Part of a small language model's weights: MLP 1536 squared ReLU.
MLP neurons of a small language model. Each row is named by its layer, matrix (up: input weights) and neuron, and shows model dimensions 128-255. Each number is 500 + 50 x the weight over its row's rms, rounded and kept within 0 to 999. Numbers have three digits each.
After each neuron's rows, "fires after" lists the tokens most often just before its 100 highest values on Wikipedia text that the model never trained on. A number after a token or word is its count.

L10.up257:494373524442509433501416519499501450452516528462495464456507567559557581549536469473466522428533514487454425588448573469587529534600538418457444509488457542469476490582519523504526430539473503510571470468508454493503448473480480498529494537405544396573527489485497481458498566487469418516390612469507537474489484452512450443549494533469595499543496432503492394509504546464416473480574
fires after: "\n\n" 85, "=" 5, "-" 4

L3.up895:475486458486462517417482519585517487437464494518465423439555555562451523577441459573513456430525522541483447450473435581518498530357580466589507609433452523539459543526572508474474472538500485593529515397453512529511412536548539444474438577546480553454555553518566489492529548462425475490434600398540596588481588419460492541532478588457604555580576523448559466488542489428455436549465
fires after: " (" 47, "(" 7, "'" 7, "-" 5, " \"" 4

L13.up1302:481529491494545559528508480441495474530477445450414489473517533503421535545566532455553538514567449547503560520504445500542509503469500510493569553445441471517459536482479429467566545535578455525502419454591433552431561492467547535532494596502430515438517494613477397528501533498428478457450474456390509515458600629492486370487497459485383490569467423532464532554501514471507532502462
fires after: " |" 50, " \"" 14, "\n\n" 5, " of" 4

L13.up454:413536465510537563387542533519443424507551550462507621506505521547595523429532471587479485524442532530468529539464500467523536469496509532449435550513378503468460412432486449588513467474438492411544484507483422499510531507517461507492531585488563572447500486465502475520538571478481363509542502523582522546488477473459534511435484546464452493512454519536488452456500528486484426523559
fires after: "=" 58, " =" 10, "  " 5

L17.up1330:496475440470512469455513592475493517510484382471511598519500507488505493459433441466488456442423482432497427516525484538445495512577498437542403426415368428481443494491560538529518423471503582500524517479525384479461491516548497572571525539536441472580575492555568516519514442565550461582469597477495465473481541515477530530505440522503422481493528453539530558574519544457455450580443
fires after: "|" 30, "=" 11, "\n\n" 11, " |" 10, " (" 10, "\n" 9

L17.up276:499529515473492511454432579480442494487514616440518587547594493538461450457448417562500418493473581513414534519563526525487541468397459547500451569426490472521486552595468580447441427505476515488501553466511408526474535488490520491532543477603581466551586557536504457575490504508462522478506565477484450595493511441485506464576474512512530468481586475482531560540510602492505499504498
fires after: " |" 35, "|" 20, "-" 10

L3.up807:447534484405584536443516435574369500471558418440442448466480506487483444471496545498557444457514402512495506552592488455478416543465531447523399466440540544489458548503475467522519455531507493624587451427583436491409450454516462506583431513548501574541623523494498534550464546413432492451482483441470475530497613496515564426469502539473479475487513473481481520483584545533432443556478
fires after: " (" 36, "-" 14, " \"" 12, "/" 11, "." 5

L3.up541:529486477420449566527460448532446419563535439524464535402534497570554491413448483545558534499428528463538434596490532444563514492452439386531463510480529527481472483595606543614552369535449470586522469578548490507420372494468472545553482545471433557543495490536463439529506487486426490536526528510419513400450620402449536474419552505473546470440536469516502506477492514460441480482500
fires after: " \"" 30, " (" 19, "-" 19, "/" 4

L13.up47:522468546564528564534448553499481440506524615496503500496568467503524503496551516506525571430582462537503519464492591430448500525525480437478498489485498475492485601461502474488486556611607444586454542490475420508543456461500547504512537615485429445415589544473468432412547420494410402506545471471373526483432576613534557492522449534471510526452482463595509496499511486560511447576506
fires after: " the" 83, "The" 8

L17.up747:479485490454530637475438525436523481530587544499443563479512473504584413499488451429459491557508476535550459454484510511513578427510519499516520520393492489519487494512534502576483420488462520558474453602497497432449580524510511590508507578491473537491410569491597428437556457516481490599487473451504490571428503461453617476534530443455508530552425549536427501481487475449455488519503
fires after: " (" 41, "–" 26, "," 10

L17.up246:560459585474457600515411522494494463528562477563579458469517436636478499465550535555521432456579499482451519439552434492441504480452523480466407528487476573510461485545494486539579397460545432467440465432510537441505540526497493491489474493503505471463469542530476543500543491454462412383573582528459588391573600501437577540450554446439498479488549474556557525564570597465480500497423
fires after: "|" 39, "-" 17, " ISBN" 4

L17.up478:589495509490527551546410557540464487448553557492490433524588481526501573546525394522435455429565441491430521514520492493525486554442529555517522481540518475486466540472493553481555438580496581587508471508502431436522525530482441462490488449531435489439503588403551456535464440502500486524464444439462522581524591567439574539472568486471454516487531491549558492520586478529404482540452
fires after: "=" 34, "|" 15, " ISBN" 12, "-" 12, ":" 7

L17.up1085:463451594445531586514480552439486544472514572555480517465570441503466520460516457504485592381548413600552565473567432540451582523501471446478491601395448477401478523510505447504550456499467414544577598522433505415507489458531492413437378517588543505446505476493547472460527528501495480528552468550460457562492459459473546518545397523510479497461463474580509439453476705480469484547494
fires after: " |" 25, "\n" 25, "\"" 5, "|" 4

L17.up204:433559497501530561471501525523462409522529479556468513519523582582538517476443410559581496382605451480470413563541519494472482517474572527537479496439525465564476488499545525572474488513490464531583432408636491449524529540580500523599509481512551480546543500507593465475409483497430516412408521461501528504516604509503600467479478508552400472464466498518503482540556608472441495444488
fires after: " (" 21, " |" 20, ";" 5, " 2" 4, "–" 4

L17.up993:441506449440495495549515432466427464499557480488551518432581584474529437459614469512479515471542412499602571480487556466480450525482585490397512532496449549515452464626478522558521500446554466541526529461513479462476561561496497517488519534432576466617465532542591572432456407428416566478421489495538473497433485546385478496574404536509566473506532550515494500511488500364503515562595
fires after: "=" 29, " (" 23, "\n" 11

L3.up182:551518513455511496454481450445487501473514371570422544444434472570519525509467501479437537388439500524528509522494517519536457559445404519516434490502487486533470546547495517454509472580435558601503509506539513535481434501477463554610489551521558457539473508487420411414523524549375591514557501438444438496569513506493537530453435516494606446468585497578432550505569575414421453549511
fires after: " (" 21, " \"" 14, "/" 7, " W" 5, " $" 5

L10.up741:503453568506568533527539470535569442515580504490527505429503480565487510468633437475526477462486477487538470566582448459565466540534532440524482546433544448497480582535611483497498477515477483463546493477594415540527495516509429454569455466459537508496466509589548521475508475441468541486427487472560532453485518551513567463480485493505551528550558449550456560501554581508479408539470
fires after: "." 33, "/" 9, " photo" 6, "n" 5, " (" 4

L13.up338:525443484462506521409422403502485464393553472469504531444458581541573516435552508544555472419530569422497416519525528508451447486541468472444400438467459501528479556529533573574510485433425533487560541469548561568462456442471433588532385586462596432562512458470430461449495558492470485517504475474408569467508550483441527586544539576456504565516443513493458485478463515476385479541429
fires after: "\n\n" 20, "|" 18, "\n" 10, " MF" 8, ";" 6, "-" 5

L10.up796:444491492490485425479498454499443496451523503541516506492491476606540518430416478469499509536514416481449463447499420466512560530510502584516481521457444484440485531453541519445556494476529462541528469440555581439417460478616521476468524475529460457468497530539556516459513535416428472500557535535486410488457592431505533415618510642561590487577521523541467595520525451481543356514510
fires after: ":" 25, "." 19, "," 13, " that" 10, "\"" 4

L13.up123:472550463448481418377553506511437431530488421517524584495464572589504413449560478548463452431489435495397522509512469499550491481462532575504401510474490469581453462443505432515501351460488470490436477467536437417507435572493523419515459477586588458481492520483566420478516577525521397477569507461490501447572569489371491540562507493489496501554548635527513499539517545490506539512535
fires after: " |" 33, "D" 16, " /" 5, " programming" 4, "ments" 4, " 0" 4

L10.up1517:471508492470536458486539575448434459439481572579523492499417460481572448442481507528518488481477459487509520475492556418532520481602470455493480463450479466536449513559492509573567469394450455480450483514465476449578466511417532579480539555568566552440505505419522409491566489545454547571419534456552502448472506531445459554464505505498504480528446527542506530546556430472382560541527
fires after: "-" 100

L17.up231:505540520424552421482535569538422427574452531434490598452476569559571561423567561458557537469559369591454532511536465494572497427468486484495505511519507446445439489511513472576519449428422434448471459475506470539504522481546602525543473436523467496476526508467550532522522529423502399494539417558513437517607565581480380494468524461491495491503532514548538459502557556408465535533572
fires after: " /" 21, " 2" 16, " 1" 14, " 0" 13, " 3" 7

L13.up944:559504547527536598502538539515468458588495514554508570415543519513569512427489465499549557492569440502501472476538536399542506539553472465551516406489543499484471392512514517575483494405484523468606512506462422477530506461395524499499460589543473482481480573531489498525596576516485507508440533496487382577469534449457591511656525600454583436468422499497479440470526440419439455569478
fires after: " in" 76, " to" 5, " In" 4

L17.up404:582404435507512631481463453449526533569465453547493586433488436587556463490466493506490511467503497432482525468524534543433501487513437481580538591401448516469454503474459515513512350548523484575525422537528551466502546559446581560509403542477552492602480531520537512485560525537404519381543529451530521531416522434472478472538444444491540524541483529478412534434530543499475449511524
fires after: "=" 23, "–" 16, " (" 14, "\n" 6

L17.up1398:508536454491532547420526564527545380486516493536466547558584425515593517458500475512496442500502467511547551455507529538535474552390420516559396598500435408499455506511489432577599499528534572479566529482529527518528416519411475610570473533589477468523576503495514571444416453437489503376532490524586469553393433506405455390529567517587572433518480480562477479516527414455496549464470
fires after: " |" 22, "\n" 14, ")" 13, "=" 11, "|" 8, " No" 4

L13.up714:412493425495412484480496644430431465531444409582519557517421490500605530386501394546495473446475402489486533524550431529528523480485407467433486545538525481547454489528486537504497526463547515544469446561423401496546418579542500498430443550520524535446636511404490456477557495375464498458538480484543554541492529554464513589498485483427524387588523518531559483469415519417513452525546
fires after: " |" 45, " 3" 6, "|" 4

L10.up1489:496528529484567531580492553512494505588563514522556548540393554512413483463427401471523378402521513482516545584495530506476492488498492463545485544445444540472449520437510533530501449561424488561540500579570467449488511431496570503457419546552615490505620478542483486417462404538436559511455537507492435505419528578522553493426476503479451485552462530540451452469525541383505502436484
fires after: " |" 37, " p" 16, "|" 11, "-" 4

L3.up90:594544496454506612532493480529503521525534518544508516505431507495558523511561507545481572481563482501511405506496456534518460501402388519513461571550513469502455511499492477428510440561487484460489492535483487412570426494444540564484521527515513422423579588511511517511436463489409461493575510588447422450451489485402490454576512511521491486549489523517583556540497562532513570579521
fires after: " |" 24, "-" 20, "|" 11, "ba" 5, "ira" 4

L17.up270:560528532563490608489539519535531514476555497500414532354598507596571565520607474542509518541486506512504431434510425497440563481509511491533447503455489465541489458524460561557586451509478543535537388497505496509475490562479591444501411572487511451479506510501473483560467484487443476431550517441519508529523623511432563442535422432505576510559540477532477542450461545566445478593460
fires after: " \"" 20, "\n\n" 16, "\n" 9, " (" 7, "-" 7, "=" 6

L13.up93:460524507441539538492442598461573514496490478468571599469488585561546523510537524472597523419434432607406482574580518506520560552421499505514507538382443573520468532487511500550607487466552466566556565455481496558479523440490419494497498538586535487540488540587597524466475538534423462521549509579410543559439545452534545487548431514477441520515479470505437507555467625498585464563427
fires after: " the" 20, " (" 14, "," 11, ":" 7, " was" 7, "19" 5

L10.up390:494492475401605570556477492473552527502462498531483571448506507515517533469579464470557459510449528545524419514530479474568438474482530413470415539422406475567468591530553502598521461514487454538501507436462479469511515456469433496469527500568482501474509471594575546415495460486480454487515436505404529523457612539573522459558437473472473566494638563492390403543508481443518535434494
fires after: "=" 48, "-" 25, "|" 8, ":" 4, "\n\n" 4

L3.up855:565530495448440510474454487456516497568552529513495430571523495532514541477493501444589549423529509474524492554507423504493463517462532528481474540420429467485493531492427558548557478420385442606522462447501449447486421497517403527524491518548504517571496508465511425400468634473329502510412502450480529568491612536562470523481470529420500517557483459575496494473566505453486506467523
fires after: "–" 27, " (" 18, "-" 9, "\n" 7, " +" 6, " ." 6

L10.up82:436553526458559502471497437528404463487406529513469577429507417494537535460532524572514460422537429496464532534480471496497523464465534453534392492448508486529489526538543434581494419450502475499548522440582457498481420429608453481527565515487476571485461530576618573465575557523477470502539516392541512549476527485549582494531556467491504344520627460434482493508513558479477470538550
fires after: "\"" 55, " [" 5, "a" 4

L17.up1305:582457487497516535471389603512506568511474469511496570454435485526492412482448483542557407461606451440484538566560492419395520493521515422505482551407346500527489525495506466454491435479499498574499507561483490439486528556527538528490467490528568435440576535425426497499419502469397518550496463466457525492474531550485544461464538558584432456529541512467442580548477508511537489499469
fires after: " |" 32, "|" 11, " on" 7, "-" 6, ":" 6

L3.up1494:412508473429565561461460448504481433468472508524503470449536517549464541513447451565508533505542480525557468515514456510479477524423467462531457457485449528553465474589601507545491432460475522631555497403532507399446463459501484548565438577603484535574536493479550478520493491490389524426536488498451533637444576418545581391537526559518527487486555435469464466494527630442485463456479
fires after: " (" 43, " \"" 17, "-" 16

L17.up847:501480541506597531572535553554493533502481531570519430504501566583550517425541423451548521493453549528523500552543493552548495485472595458518429459519474491503442553486558536594486346485510515458423376470655492404456521487513544426500535568513588468489438488421481577466567448490530363535440420470483480574567545498463427470539419493385538592497524578484505423495522579363520482620489
fires after: "18" 17, "-" 17, "|" 16, "19" 14, "," 12, "17" 8

L17.up1180:549492545538446536442499462457418478505457484534512504475486494617482546380460518589502501465514447402552440571516395512472526513542478450552484468553457498562467544522549504610469470509556450530394537508480540547428391525520613511440511478561446484493463547551487525465424416523495523492424493520538470521535567514503522399483479471482474478473527419529327500484514565564420575527483
fires after: "{" 54, "2" 4, "l" 4, "ta" 4, "fr" 4, "ome" 4

L17.up992:524436568489547602491460456497482498445542414538591550496477539513469555491514499401553467484505584480504677511499570545560509619451447483506520484478440442518466537540485498534490403600462495540423471584477459494544520570450499438516462566457438493478583589515552489471533533505444513482450466510497458553526466515395499480487420491553512556521552454469458471523467550462508452473508
fires after: "z" 33, "ía" 11, " Hill" 11, "leg" 9

L10.up1080:505421503506467502499383448521514542455490618556474516465504524526591554508496440465619409409449453559563504462480404520545459553440551387494437475420424566470468491570558504572528462539536520597519513486547520518481436544487538493533422567500526426618564502505572399458539581559447473416443429467512533547479483431527557479554445516473535489462631470534392501462457552485451467573492
fires after: "\n" 94

L13.up37:498450526562516545502485502485488473443497443532482483513545503493593456451443465528464530518584427547506512522506448543509547550389496456406554483496472518562446390463414502483492487614405498575466448443584505434499404497468453589502435562472553534451561403534579553513427535447498407398546506539573485571472488509459575513460500506438517486564517474445562510511518512459504500524461
fires after: " |" 39, " (" 14, ":" 8, "|" 8, " were" 5

L13.up901:553469555455484499575399475497586486508589488450487523533565568518633556464409487502535578458551512487459489509519539448473564547482532468519466465479472478539462542530508463417507522516435477523482550573515496460498519518515462535528444564490537510486501481531473500446599411495450538411515506451438518445381527585576600429511524480553457505548582449561522494497486532585473500582481
fires after: " the" 21, " The" 19, "The" 7, " an" 6

L13.up216:510491527507511561537538564548405523592529473439460529471488533505532510414515516555544493508528454524513527558518486527462567499405508530581401520481482494494459592434534427416475536586454467572491547442491556471459501531495515524485534456507514405513491496516483386520467471522482497530567509530460527435432566486488516494613491470495478532465467474482466512481510401488481558564522
fires after: ":" 35, " at" 7, "_" 6, " |" 5, " $" 5, "-" 5

L13.up782:488515488516425488452546473539465553475495460527397478439542458487505447410558534586473454444446402406531548486481531385441605550574482545451475486555449462487459465465479513509487477417527391537527475488505427494509426523486502600418519481552518478398518521413519521508511523472430478475479502508468474522429546472407497537497515588528476516454502548476451535470567466582533539495585
fires after: "-" 83

L13.up1379:516548437554493552530371553582473490487511472519572555480403604495497544482585450444489542373461380512546505476600471501526526516519494514449456519438424479511466514505553569562494477518466503492487509516490525512442600434602514587505480567503548490399572465608515538418548482551549431460565491521405552535506429511521604479476442542494389473458541551597468493431554519417470502585544
fires after: " the" 24, " |" 24, "|" 24, "," 9

L10.up475:429531484493513570459440470499459460505482532494499527498511526508566577472492425404540442510565495419562565466566449538540498427509595405471387467464353434574476584518514431464524398472446468441388530463461499464461404485514500462604553457525513475517509524547557540527576552425414488545565524405359449423529570412501590558590513540540571471541511489495520576491555527523453476556436
fires after: " —" 44, "\"" 22

L3.up514:438507491444520435535418503469518511435497496489491473527515538479494539472592520442599563436513388430561449433506470516488509414512460468447524594405478413426482447449598525492493463501515598527445503440454440512406495543484527509530606464572463516393520434517546491432593517513497470460526510541517449571406490541451403426522436550452550526509565491561530519438417531371441503479435
fires after: " |" 26, "|" 14, " Party" 11, " Total" 9

L17.up1449:489510446528472553564467452560584561468466521467458577506606450538576609490579541482485505403493450461448563437542455560410530488505451463555518483448405549439460584433550482491521493472509433607519564569553616503442501482455536472535499555501516543586505471564448485463492519557505421440502473550427552612496514423408571452459549441519529500504579516478384540468457562542460366619502
fires after: "|" 53, "-" 22, "\n" 9, "\n\n" 4

L13.up362:547514567525500509517540412485425470530488393595541584446486416624437517467449480428539463425550493480460516472541463525543441504503487539450556591502498455493472488488480423504514400529382552550423545514568521422532426574517518525608528573493399616458553506566553459549539528560485470583433538527537379468537530533522553532518461482498506512474551547408429469465546537469454532419538
fires after: "z" 33, " Hill" 11, "ía" 10, "ach" 8, "ph" 6, "leg" 5

L3.up331:520517472452491526461458495490424473424594450434406425489456434515575610531498387517509459440587499530512431510559526511452518596413460413496485486473543471540501577453530480440489418556408538575500493409581531515449416448544538521507404573529463530521538545560481470493503513517418524553420538440406528588595588401468488469502530528457512482545587512413402548535452586546395487532467
fires after: " (" 32, "-" 21, " \"" 13, " the" 5

L13.up408:497462455446571593370463549500473581486543445530498535494557450502494478507616470499600461429614476490412576475504487547502461616482439465446503599442517423519464482446627428482512448549472524576479489488508425504514483550536461568451540544472471495476523627563473445460471511475474445543495561523425522581573444603457455489517530556439458432481543523443534459496471531444522525536481
fires after: " |" 42, "|" 19, " on" 8, " Creek" 4

L17.up130:476501439446577441487465495449532472565547439407541435548504572519533573447463448477488434517474462506441574526587547411517455508557498544513402468486556564478446503503464534619516477490464612562438467537475519478485490547462552484461508480600494515474542427479566516464494437467461544565468550343509423525549556519351575595471524550527557548463558579514528356529600546412555542431409
fires after: "\n" 26, "G" 11, "%" 6, "=" 6, "O" 4, "B" 4

L17.up1445:509548610466489531502496559467462557449549553494428502523589546435551524440532434465535466336505511465509582516533499517449534572452454393614478537444495461488466550438542492513494383526471439522551512585479471450575475540558592598523417517529557515544477526541491490528424443536473452500498472501481428519494538476507579496504512490512533522459503435475489443571595563435478520529492
fires after: "|" 69, " |" 20

L3.up1367:498447494415532617464511439422485530477450404539482455470501564489583548468532504455572463401565453484537475430455428481603530518486497441487422458495532616551444567563407464574477430567508457573477435393500517584442443477471474418488420590588574573518521523500606496546536531459374480456462459511496526527407579498466518437570490548478571466615606410492505475439514558426450515471420
fires after: " |" 30, "|" 21, "=" 7

L10.up36:533449480432456419583412444377517500416588470512532483537475553519585557463508523470467480383439548498473600571551504449544498580542502502483464554495463543514473492576574493638508419546537592512479482524527474450500464509500544534437499509477471559484521514481539475403423506478481460543487533579446514514559427553438447504531510575375467467513442469519499540492556513463357464512382
fires after: "|" 55, " |" 11, "\n" 10, "-" 8, " +" 4

L3.up153:412526444508471554442471388513446425485478432505515415469542503585495446417503481476508449417546472466596560554544476478523458563491454465451453463479482513483485499482594535505520376516513510466521448532525471500462449517485528445503395551489460502466469512564539486484546513574363490525477449387475615541459570504401521474607421497536494508517640541473476472513486571498486495475402
fires after: " (" 29, "-" 28, " \"" 21, "/" 6, " '" 4

L3.up1064:563529557516517513534533458518452435547463514471514528490505415626629599546483456527421478504516525530524509508451443443437481415432535559500507522548464470534475487443514506532567541469506612530485561463504463432502531468492451473529486541549422435376495496464465524450420555410503464459464564477519416569506564467507527468500517478464511452522440557519468457555477426541517441572563
fires after: "-" 73, "  " 8, "\n" 4

L17.up1243:519566399493502533473488591497496549554576532460455444524458465489481558416548523465500496479468426446514448456535530555582558488515474560542427569472508535440468599480530485545565462543449489607522491496406461456517524505555525560544584482461562442519522517550485371412542522470509473425566574543555495551521625536507573500453421471443433540408490529458421669462544491518572505526535
fires after: " |" 22, ":" 18, " at" 11

L10.up156:550374476487567563482523535517534526512544460501463469515479487506531559492558544509501452429430509433486556589498514533500499399533458556476418568464463476391463523521475604458518491582391560528501453546463537470468455486520581592473523606525534594547555449498493412446632487488541519449520545535520444551458482518432554543502462465509471531478568443528475450563532493376474500456519
fires after: "G" 17, " G" 14, " F" 10, "B" 7, " P" 7, " g" 6

L17.up727:572494534550525494543466464428588435441489351543478498523594541536475506505493506399500507470448502445533488572501536480563470416514499417519452497590558423475463550589579493539487475551503448548504509544623497442503412498430489465447548626553476403487478525482485563465494492509540496425465465552422410535570532510484458482557527493464514450570548522510498572486525464404495434448469
fires after: "|" 37, "-" 27, " man" 7, " (" 4

L17.up293:493455529547518505549435483508475481489496542540457506526497528563447582466478447513534470393478481456507401435528421543483493445523479552531489488449445426506476480504541469501454521463545492499460436446477427432472494420471549424444524550612474511672532482467421457445544493552585517468512479457422434542529533453460517512526498478445462515435512399395507580453429473451483428532481
fires after: "\n" 19, " |" 19, "6" 8, "|" 6, "-" 6, "r" 4

L13.up1086:591505528461636490464466582528474495534495377565425480356530568573587510425506497582476380470512408448504511528588471467533438547479451521542399466464459547403480475472502454499529492492509486461490450428571467497595454447492553467437455480510476460577540520513510541428546502509514478377532479513524511521537535523464484527450472450510482572450448478529491445446499578506427497509500
fires after: "," 46, ";" 6, " June" 4

L13.up1073:552500573505566491497533520526454529534527517481499492467484497499541571370431451434524476548520502481517460480555525542550502468436523508391481437469408537486473416468552556454516474633449497576491504444459419447557458540536530522584431487510443520446544466451474483426429547370423509501418501546465494541509643431410523476559534488573564580429493520435456527460497456470510518474457
fires after: " |" 47, " (" 17, ";" 6

L10.up576:528536466500513490524472524549495446530526521435441555533531545526499611422449455494495451430496444459537485491508516461587458455513474449469514514538488494409492533505584471500603504508477469484449416486515421432535540474424595445530515517486431498424526469450515434453555541557481491455464479520573527494420458495544452626558443467541468512482451537503591414426426530452511439517538
fires after: " 0" 29, " |" 23, " 1" 10, " 2" 7

L3.up1437:432485454434494594500426536480489449546491534533492530484505477495576568511524372518454483454449507511535482540496380620554439551483534476519433443459459512509476456439524479608531364531461533547515463500494548445363460491494571479480417559531424514484511561534577421555555608538432471594538462451395555475471551475443560509541513505555530484470559529536445570470579510466469528510476
fires after: " (" 20, " \"" 14, "-" 11, "–" 7, " Q" 5, " ev" 4

L13.up1125:585487484493529496465448587484413431535627509603464449478546510602510447354448529562482406544565490575546492524602450531471483407475534558427519523515441568491470445501532514586597469524451492577478477448540480432499404484494417536548445421472482440459550462481552507460501508451454510433503516579510548527481583560459464493444522536457473471532509472504597423532462499497549526487497
fires after: " |" 90, ":" 4

L10.up245:393482476503481610527479555444482327473564399487476483480503556533429558544522471517577492429538514434472471553492512463462450421514446433477417409452416465380481510560570592506536454403472499529414461468410560369508574562579492494533463528488573558519557477556474486418612631496485547484498526468456549470457588567395528514473490493478487472503512612492475540533529570408523471537415
fires after: "|" 58, "-" 42

L10.up294:514501455510488488482441483490459530431517510563497487464541352578441553575501529414529450504510401467499465405496409380504595483479536433556457499498497488517472543495464375535500490495585532506540431512509443448398527453440378443515566640491478451435483495511446471479542535481464502504518461536508435527486533549416494518574566544382610511486496522587521537429503496519369441488559
fires after: " C" 14, " p" 12, " po" 10, " P" 9, " c" 6, " Po" 5

L13.up1102:479497517418519466463521474547493431608544443474539487503503462506567548513414564510480531407568409482470523578509468557506532498541374483535398542489520448517457442545531439443623501524544463494557466495432545491524498487551430480595582437476569433611567526488493539422492489522446470446481509486495455608423497628523566450527530426509487520551570502544479474465497519511398439557518
fires after: " a" 19, "A" 13, " The" 11, " A" 10, " an" 8

L10.up1510:529443650423462486478429497489588519448505506530516507474559482513589400510443475416476533474454452503502590507478453470611481411414450441463505494449445469466497499488568520520508384447527592586589481478504494370489528475469447501490427594528492489468502565536509526552476452541526488473546578512485524561516450479498491486573539541478577438513565531523512566502546545495569510458490
fires after: " (" 25, "," 16, " in" 10, "|" 8, ":" 7, " In" 6

L13.up158:512467549489468562516478510534474315466446509477489454376509462515592533493507438503566504357558463479428477485530367398423464496542478438594378560489478478391474432437502490559538476542497502442513488517454551406505612520597488497436507524453598492576578574477512447502531534465484390438482500553564548462447484493459548550479459534556503502464506419569535488582503467513580438515473
fires after: "-" 40, "|" 31, "r" 6, "ur" 4, " the" 4

L17.up1397:439487548455434447430515540477397443556457417521483517496545543572482442477512485534674528532549402548462504487476405508576472487447492473541482542578489494504475490593472499537557413414384457478452430452527426467477414541522545525578529491470586403525443516466558497545554468432541511510508454573545478437541557489404480590470508568444519501513516545530515564517546530436537494561531
fires after: " 2" 27, " 1" 25, " /" 15, " 0" 15, " 3" 11

L10.up212:454438504415576409547559496448491496416578502565608488464472492511522597404468542436521509504484565474543556487541518590539423482530499514483444554435478493502469597554490506488488396538492536560515542464486481463533507506565495491569475540439519540452498485543520544573579500593504556469576426502370652472501522501536451565443479451349409521458509546408456430504564562471549574525417
fires after: "|" 31, "-" 18, " Euro" 5, " non" 5, "=" 4, ":" 4

L3.up277:432531486551467438451499444515405479542586537534488436512500463489483489568498537504541416483553356488530463511467454492517540423435510507511429588438489428549452466475525549432467471433481486611619427410465534517463503432568515466513493480510465459413515472432593485500589512427474449445452480509537495469520637560515403559523476559498498562487577457563566533498485473433435573536621
fires after: " 1" 39, " 2" 32, " 0" 19, " 3" 10

L10.up444:425515485443468487459527495434441440472532481584466530498471449491524390466483491495493474473571449517501556518483544478549504433554431515521458413475457403525463553493509492515495455419423396526512521550476444458547449468524572496544529569550533560466504479452506427489589447522487528540520471475520540411445500543471416527459463487533538527551561551500532575513535510417374573501561
fires after: "-" 100

L13.up1231:593575646564600550503419524547502444553495556518549513419556549508503492513435372574500517518502486480539560489518501515542520537539447459563515446506477471486483517542520457487511444580407522504530531407522543430469504445533442518467469581500450532542489620486488560502427456495406419554469538553518394484467575527505554476436517533498491545391467316486463533452451515504479493573493
fires after: " in" 15, "." 14, "In" 11, " In" 11, "Des" 4, " March" 4

L13.up388:484518475418466495401413577468517529446440521497494508404562488460519517508543429508559455518579487417395531472503470422560549489394505438554468561463445564550479550457611455472524490548516466562532549520573416431489523545495525599484509561612622476499487497546426508492448552456483519448489570566534536468496482504461552511556504574465506374473527486547482602485480534487500494557473
fires after: " on" 37, ":" 15, " |" 8, " On" 7, "born" 5

L13.up556:592518501480575567462398572544453605561608468486505513454433543522477549519549476481567449489558466419526496501522492472522514548515462523614508527446428515447481585488490504420580452439554466426528513458454544589490553417517563538501514520504471558458438510596491451473475452568372506444521500537443470471483473528570522453505463464447443538536496504495450506457528505527459457571455
fires after: "," 56, " |" 4

L3.up566:484485430431429565457455533396457462552623456505533487474495467560541482460557481516588499442553518504460493536528426499469437502479537498489391431452529498512500581451535465483518393469517501522389536503523437454463432457553547412514381617555467519547481479567477427524510578520423505509511379478426546513549506518551564523438434418530504476520532551543467529452419545534419418463530
fires after: "-" 49, " (" 21, "'" 8, " \"" 6

L13.up998:559437585416511520481392552490497554570581466500508581478634433504476572520495531569567471507525463535502461492512519481488546460589439508559489464513492502586478452435534554446498450535586616565530494497471542489450512430527494428530582567502407579482525550536492458480521469447493476420475565594429470453460549435424543492509500593560567573436443465394474455425450567466429446507523
fires after: " the" 29, " |" 28, "|" 6, "," 5

L10.up646:540456424467503519441453551524500528589594464499498526462482564500557503522591507497541482512542446443583480444513504468599455555439569441497533591464414480447454564508523590572446512548474518620566481407517521422464524493502473498491435660586434473595506490576540482433476532454347487522376565553472522555432602529579509501454488546492540538438579505538532467409433449372546454530471
fires after: "\n" 48, " (" 12